config.yaml
num_key_value_heads: 1
head_dim: 64
hidden_act: "squared_relu"
norm_eps: 1e-06
qk_norm: true
bias: "none"
tie_word_embeddings: false
init_std_o: 0.0
init_std_down: 0.0
schedule: "wsd"
dataset: "wikipedia_en"
MLP neurons of a small language model. Each row is named by its layer, matrix (up: input weights; down: output weights) and neuron, and shows model dimensions 0-255. Each number is 128 + 24 x the weight over its row's rms, rounded and kept within 0 to 255. Numbers have three digits each.
After each neuron's rows, "fires after" lists the tokens most often just before its 100 highest values on Wikipedia text that the model never trained on.

L4.up369:109125115082116135061127107107108137144168136143123134124127097120078077105139129115102075154152151139120122152175145131129156123140116118120142083103107115147139100130119091176170175111126124141110120127154150102152104116154132154130122122146112122105137121155105082132123134161132129133117146126148145064131188160100133152130098175120110129153185112125108158159115160074111159131135138170104091149144094131088109127137125108121143141157198147107141113136113136095170063144147118124146124143142130127113119174122128109135129108121137148111107129146148112098098104058115088124148087120118140115132152135097080125134115131141114107131138113111137125128135156161107182154076122130107179143149166108162119121129107126142121134141117127119129119123127112140158096177151132
L4.down369:154137087116124125076180124198159172130139143124138117170099172154092116087147115132133149136111126123153131129113121145120159150128129116111118118142136134124135131076121148172132154161106099163083126120116141131110107126154142081077108102143127117081153130144114106104166129134084136135141117184130092162127130131154117132119136130138107123157122088151114126127080174108135116100179145109110102175150126105119065169141157132107130134097124128138145141128133107121077079141183165138171120110161149115141107123134124142159162123090146127129153156111158110151104109165139140128099130141142171135128129136168140099117117150082175150125125101158121161166134100127096153132109135128147113126131126136143170146114165146138125120126144105124118160123166175145171138126093116
fires after: "%", ")", " ", " |"

L4.up506:135130124112142150143131101130127096122109119168151120112118147138113076165129130116098069147121138130161168160107133139082149172133170137112117112137133090099153134142138133128182159083125114145123097121149102121151150112143119151109120132157111172118210109143136150129130108105152070129114110158115167106126118138124146117124141129126091148173159119067167112127159119126150145153121123115133093100128140139176139093133111117149175170109142112076162125127119144138099124122112125131112146144134177108139106140153126190120119164123140136128154111156108103094144134132124117120137117137091157152134120096137110182128145182142108143140149174122094128127107141119146131132105141078115112102146118176170167127096098153114148139087127127104139115175158156147154104140109167
L4.down506:153141133129149155140136140123118115123144129137128168117132089140108127135143140089136140146146137058147148148102161135110100157147102108179127139139107139094145114108109150136101088089123145119097084110086140128113146117137134048174142116104116135137103154111060135135098133177142098159112153097131144139120123119106097153136139168140136164093153114104126131120125104164108190110156082149103150133112167125150086117158131086110117086098152128132163122144110151134143153098162125075149079078127105115080134143134158090117125149176100124122098129072101169145142139084105140119141161139112134144123147140124112125105134101145148117098159123117126138119137154101115121133108118128130129140130141128086115159097146098106145134101147146135147132141163130138078150094167116
fires after: "\n", ".", "s.", "es."

L3.up487:105144124120137132135132128141114132100101118128141165093157104117109132155116107138107137132102113121180139142120112145126163129185134145150139149084110088133160134110107132110166127085090115144129165144122080105142140133101093129090126107129132155138150099083137092139138127133115106107149135138150166118099134154106144060124190131138137115136134130098139154134094192144108148138153165129110129137147094110130116141152150137117140061148154141109139092152130152067099139176098154149151090122104155127139117178126122098122154130145167116121144147132135100133120123120115130125120108128120075136134129132085150169105123107133112128093099085122166092121146151151127167106094122061112135166141136152136138093088141173149080125130095135090137122142111144172149105161157124
L3.down487:081142105136099092167128136112114105144144138152107093151162137149107117153125174104157124117151108150101157066093150160162172122117174116102122111119121103141153119140133147137122127113141172141091155139144102152101128179151135160129156066105094107146075128094108125149152143126153125145162157178128138127149106095121150098121145175158165123140135115190122119164141123132130114139094147140130093101099145139133110124119121123127148100185118082113120156137145141163129108138139086150113118127134091113138122122152098135146151124149116144137127131109150097137114124105146186047176129154101137139128114121138154107161112140146156160131106111130119111135090139102093180094118101118122158129138100118058109130107113130113182121136130138158128128145140134117112124134149132
fires after: " |", "\n", "A", "."

L4.up735:150152135139119110143129096131142131122119132118123079182158095175109122139130083117130087111111127170143149108153159121142173154131144107133156125193093121136137090125124122114095170137135146127120105157150105133117092136125170131147132060133115117182129133140114106154143149103134130132141110170106163093125128116132127110122089130129156138156110143163147123166137179152130141110153114136155121155121085110122097112137062140089100153091143147148112112145120153180102114106150105109070120122115151131106146117125145122134108155127118121124127157156130150177143138088089122138159116161117128100125161116142096136125133134080121130145111149101145098111164109153146126125139146085102159063093119124078069109146085155116111136153163126117108127102138106093099109135148115
L4.down735:154144169138123117109112128097096113136119135123148153111121103143122149122122141116142106134127109100071144103130108120064085140110138131112118100148110142119139118141124158134132092145167149112090102118142152152094116125144141115131117134165130112113100128114127153169132137120177135123114146129154059164158133096162132100154122122142154154146102117139127062160122102123046133125173098123138121161130170098129097128117099144136124160122161132121118182193106149126105084099137108106095154148169079147109098113111120137118156123119105122137123159106091132116116106154104136143114088162154107106108156106093076090104131154112108156130116110142089108129145141182134127122147118129132128137119145100126148146140165164124090125127149124095117136093105117072152187124112119
fires after: "-", " (", "\n", " \""

L2.up674:078144133130109182132163137131102164098103176141114142123100166109119132151101096171148101128146159117131117126086151122128135102127117120153135107115069105119120097128085174108154102140139110133126134159103137076162125135120177136117102151152136137104086159142100085130113155119136106159054105124107152113109116103141135145153123140115130138129127135139144146155118103132160108164087128161126123108123137118112119114128180146142129163131137148164128132115081124168125127116140131059158111118147107110133162098118148149115134139104160074127191150124147130143157117126123147122140139133160170187140114145159091118106179115128099132150120123090125107162101090097120152147094131138122156112105158129113106127141132105162153102103124112163128099127145164115134102155186123
L2.down674:137146119094140127125124107140131141158145187196121152142124126130158145119103144102180110113144136122121090128093070138140168067089130150191157126099139122128153146092158135094141105130151138082123140129102115129087149093132160114131142128137115139133116131107146092123159150173117180090133143166136140122153142088152148105133116161161161104117119133122132123124106103114157124189118120132082164106129143099151116118129107119166116112108128136156165136133136152123111075129110120112125117174146117137109090162149167160153132104157121113103124139137087091133135122161172145156177184146127106130113142158147125177123117113084110120136166137142138145132117130117116123145084126107144124163106103138167096160150118138161147116156115122113105139159144106169105138135141094
fires after: " United", " |", "|", "-", " p"

L3.up877:101157133105111129086117139164126155134114140172140152165139108135134073140130101126150136116121094116129135134124163114142177164163125132111147155062108108134130103120132143121139140150116173166173107138157115102125118126171166154141116109134098143133096121109184078151143090159130152151110118132124167096134177152105150114139147155120108126097133139110119184133124155176097122161128140128113160097111125149095126144141116153133167169154127099151137063123112160105140157177161148153139110130112143098134143128159079165109116166127110108105123122160156125098157120123115131126088137118089136149133114076136154139121177134131145119144118112131120111091129124075163119126079124148102125142145157127131164145127101145164159102119085118141135126123160132101160100143159106
L3.down877:104095153081160152127154122162129131154196067159153166133125121122108091133135092135168110220136106140170126118153142141118132145128075171138117121140131088151134170126146143134114108087095175112143155111120118151139181156154138181130152105127107111110097148102121115186089118125125153157148150146132086126108156117116108113124178111131123149155098114128118133131104142134097118153070148143141121133135152159123116128132142132133154139161136105149127143115102118144126147121125107136137155137118138105127110083155113100092140107140172099174072144102105114134116106158158134115138126122129140076152099172146141134120123135130133144127139170146107123111130115156168111156160158120130123102137116136107136104112123103144134145090160138140109096128110103121106072138123088
fires after: "\n", " 0", " |"

L3.up17:128126121159105121129129156118079096149108172136139156159142137123107163128088116138125113122118126137123118097131107129121199158109135091174062087144128103135087107106101119111102114118146177119086126109090136135157119162099122114095096124152166072136124164145126118140188156131133089151124157135116126114102100109124109127147127107139126130128109118152118180152163097139139099105143114159098094131125147143109134079118115142141145130116124162135145120099113101138134116116139100162096138080178165124095106167108110137113134117085166096085103105135089145166162160111123101127129107172092139096122134087141092134167135117177121117171116149108157109144144121123136141141139127131136163120135089109140102108117127101106106118136166130152131136118138132085167110159119090
L3.down17:133118148060141078148094118095081140097142124137095076135129136107115151190126117119146133134158164098148182150118120164155079118114105151135120156133135100162138149083133124132145146168142132098135140112125168101105074194135116130097146118104137155130111168111127101115109110135101142145137102099143125164118154103134131125140145128125117170113152111076147131110165105130112127127110120161113117113117164089109122124119139101133090110123119158145116136097144134127120147135134144146119111119168109110071148112125115105172116158150140142145136137143118137148136117155109133175137103144105129085124126072097122155144146166128129139097129113078161148174138092152156094148175125145129143084130157087133140128120145134112146127089105156116140110103121126169075168134133162
fires after: "-", "In", "|", " in"

L3.up595:136139145123088121080114149159115160147131137123135140133106094148116169138127113105157147143117151133143128133088107154131169136142151118113138147161128115130122142141103096103113129142116144120083108136119107113098103125143157112091190180139126152114087168128116117143126130127103142133148121162179153139111094098143119105084128144112147134171154155165101135110089122123141172132070159155104120136115077118099109102156167139124124170160136149105115131153122132141129101146137134109175137111169144157100113113139136087114129166129123140095119134123141118097145073133059129118119114093145110105096130123114180143080105143081119143142117100148155145121141137167130144113097133145166185128132130126078084166144152137149139101153144147103113104112156136131144123112204121
L3.down595:106090124109154147076125131112131174147119150129115162100165123134104141110119153123118177145162118136111098130123127149136112121074146117158133124138131103138148118141140150110136099138119122116116130167151111130133168113132120127104110175154078102125134135133118104114113126108149140083155119101155160137153129140123133069097105094146148087123147091150116084082135098127162143092085075125168170134113124160157148114109165125090074117098145111093116126110109117148119159133126146165104155092169111126131150135153099139166114120115116119121131127125158138129079113123104134111194117117154109099094105118107100180179189154160092135114130129112102104113128104125163182118145098126102114120151132114134113124131145168122137109166126107127104102120100117072170133136139130
fires after: "\n", "-", "===", " W", "|", ":"

L4.up389:120134130171063121077120132117131118144107120128135137178118160182121094128130126127146099117129139146159112139093114122113148120129112079115097128136121153132124096138144117116144084126128178101153119144111125142114108129182111087079110176094137144088110144154142146131141109155149110136141159133129150120093068149113100141131158136144122087130178098091118146117147145121096177093123170140106162127147134146137153132151090141186147102147130132104152145107119111112132123166146130107148116091116153103136159087122134146118118141097067129095106114155157120149120138116100116131144143147091129157085135140145117089113121141095067122153116123098146118103155183116136132155095129129136155091126166089135118119093138115126183125109102116122119134079152144104128143177131123
L4.down389:113130119094147129099164116131083150123093135113131148113133110145099124152142079153142116148134140156113124113145160114128151126070140106110115126147158105106093132132116176128111086138103116139126149099145144115138137124132151173150127075097123105123103083099120132163172095108147182136111121121122148096162121131110104107151136157137139162077160156109118103145156083142106152092101116152131091096147106136110129144127168174117118121137173117119135066119097144131154130162097084120108124145161107145102092140142169113136135099137127107134160154098153111093133153135179068160146094146152117143120156123141143067137177100152152124088169120131111134128147141113143101165112142133165150128145127130138092148126149096106180111141106112139155134122162154115119137115097149
fires after: "\n", "|", "===", "=="

L3.up254:103146113130088136128124163172128141134101128167179166134121119120162144158122139128109121155134131169120157124080167131132132165165122112162090107164161159131101107140109110129113063144140136127108121146120133149154129124134154140113113120126101110138123150115093097146103148135103116132141140122184191155111097156163155144075089107099146165146149159141139154131105107125122135108115120135134120069151116105142132061175162181115107141126062132111101138117094135118125162149123154140155146102165129143104136157142090153125137139133145126102129128138121121183106104141123151141159130189120158131092085091120132135131135090115145113142154140117081134108148118125135159151153140134127147105151112112144149138161142106104137144088142099096120125172161090103130154153147113
L3.down254:158133139121101132134113119149107142146130102154200108121116141110105147124165125077142127123125115170181109081098176102131133137101137138122163126145155146090132102129183143140069147148191102129128118095128103110127111089135153132140111141143113131104124174081128153155135159141124161140106099106124117110101133132165104100077131108127134074097099120147150116136091160121162120140123112117107105104098158106097142152109087114084125133127118168171147132131107139118140149139069115114141105151109140128119153127168158134118092151090102125113106137119115134120099154103148127125137096104129094131080130122161140123131136162178101146163092123158109145127131103102124060110109136138127107149133108138132120101146102118106108107142157168133147153139104127130136105067138086
fires after: "\n", " v", "ep", "|"

L4.up840:138102145125124158133118122108108158142150181106097154084138134154119145128142181116115122156126122159076138151079141135124147164168117138131088109122177148126136105148139111147192144142133137102113101082092138099139137079136133139126179082179167118121142145126134119137116114146114140117129089150116113083107143162099137129137112158074112125144169154129132144096124096124112158144131115158143131134123122121109099140107147091124128116153143134127119150201126122135123148125143135072118144129157161127138110112167123126112081147144124123081100110120196093123121107116108092141127110122120150162116108110050106105149091098153149122122119118147098104123141105126129124126088117098148138182124140141127118121096154155137119094122123128093120101085107104152158096169127126
L4.down840:115134105115126130113162101130139105149187152147074086153101132136105101132149141096131179141121156122130091157129183101117160180117117114170104080107125073108137134076115122138089116132123138104080088135142144109135082136153121155099117089143130124122153109142139123118112142107091112139163143124141149142129143122143121134115128086117100133122124121142143152144113146121117137097182130151117122167087112138106134169165101146117080136101141143106137169145140097115165135153151160144131119117153133154111080113140114152164137107100159159141139147092144057125105109128137093135073141088145128146124147120148138134119143102085169165128145087162126102158126133098134129123115149141145119096127145157104153107117111136123095090153123127130152157138081087122093156096110143
fires after: " |", ";", " 1", " ", " 2"

L4.up504:115157110126093144111098121145099145152126166094166142122143106152121135143135163151101138130106148144099142084120132158120081134088153102154158143088104131102080114136119140187124142147099143109154129107131133126088166120126108151126127140146123118113125128151138134112127126158167123156086097116118104076087163148074106117141125155123111102141170122100150115139107083115119140182121125112096079105153087165111080191139128113084124117117190124179162169166109144112145134133138113121141137132182112142141126137135175132112107134090140129138122145135150142092159131124107142117128115087130124099144142080104128145095118154136137125107121134128111081118099130141091110099099114125104164150171162122098121123149113163140108115149115128130118101095077155138113142160156131
L4.down504:120097152118183111106151150117138118103173117152117114152097105119145113105126122133104161122136144185131107131146124075119121088139108105126095117161141124097140133171073081127162129094129077154155128154141129133112115127118106126134118161112126155105142133110126107135139151103109145111137142117099152110114136130121091115126139113131163160144155183111081131131162163173145096131151164090099121141087133072128103109144123120101139145148109172064148104116147105135103099104104135128139098108081138132107126118109091106109133135118096100119165092157132154167131072067148110151139112139113144110124138144145125147143172129158131124145101099087132121143163094109106114171093144121123162131128109112168141147100152138174136145138145102167146130127124124086123134137150181
fires after: " ", " |", "o"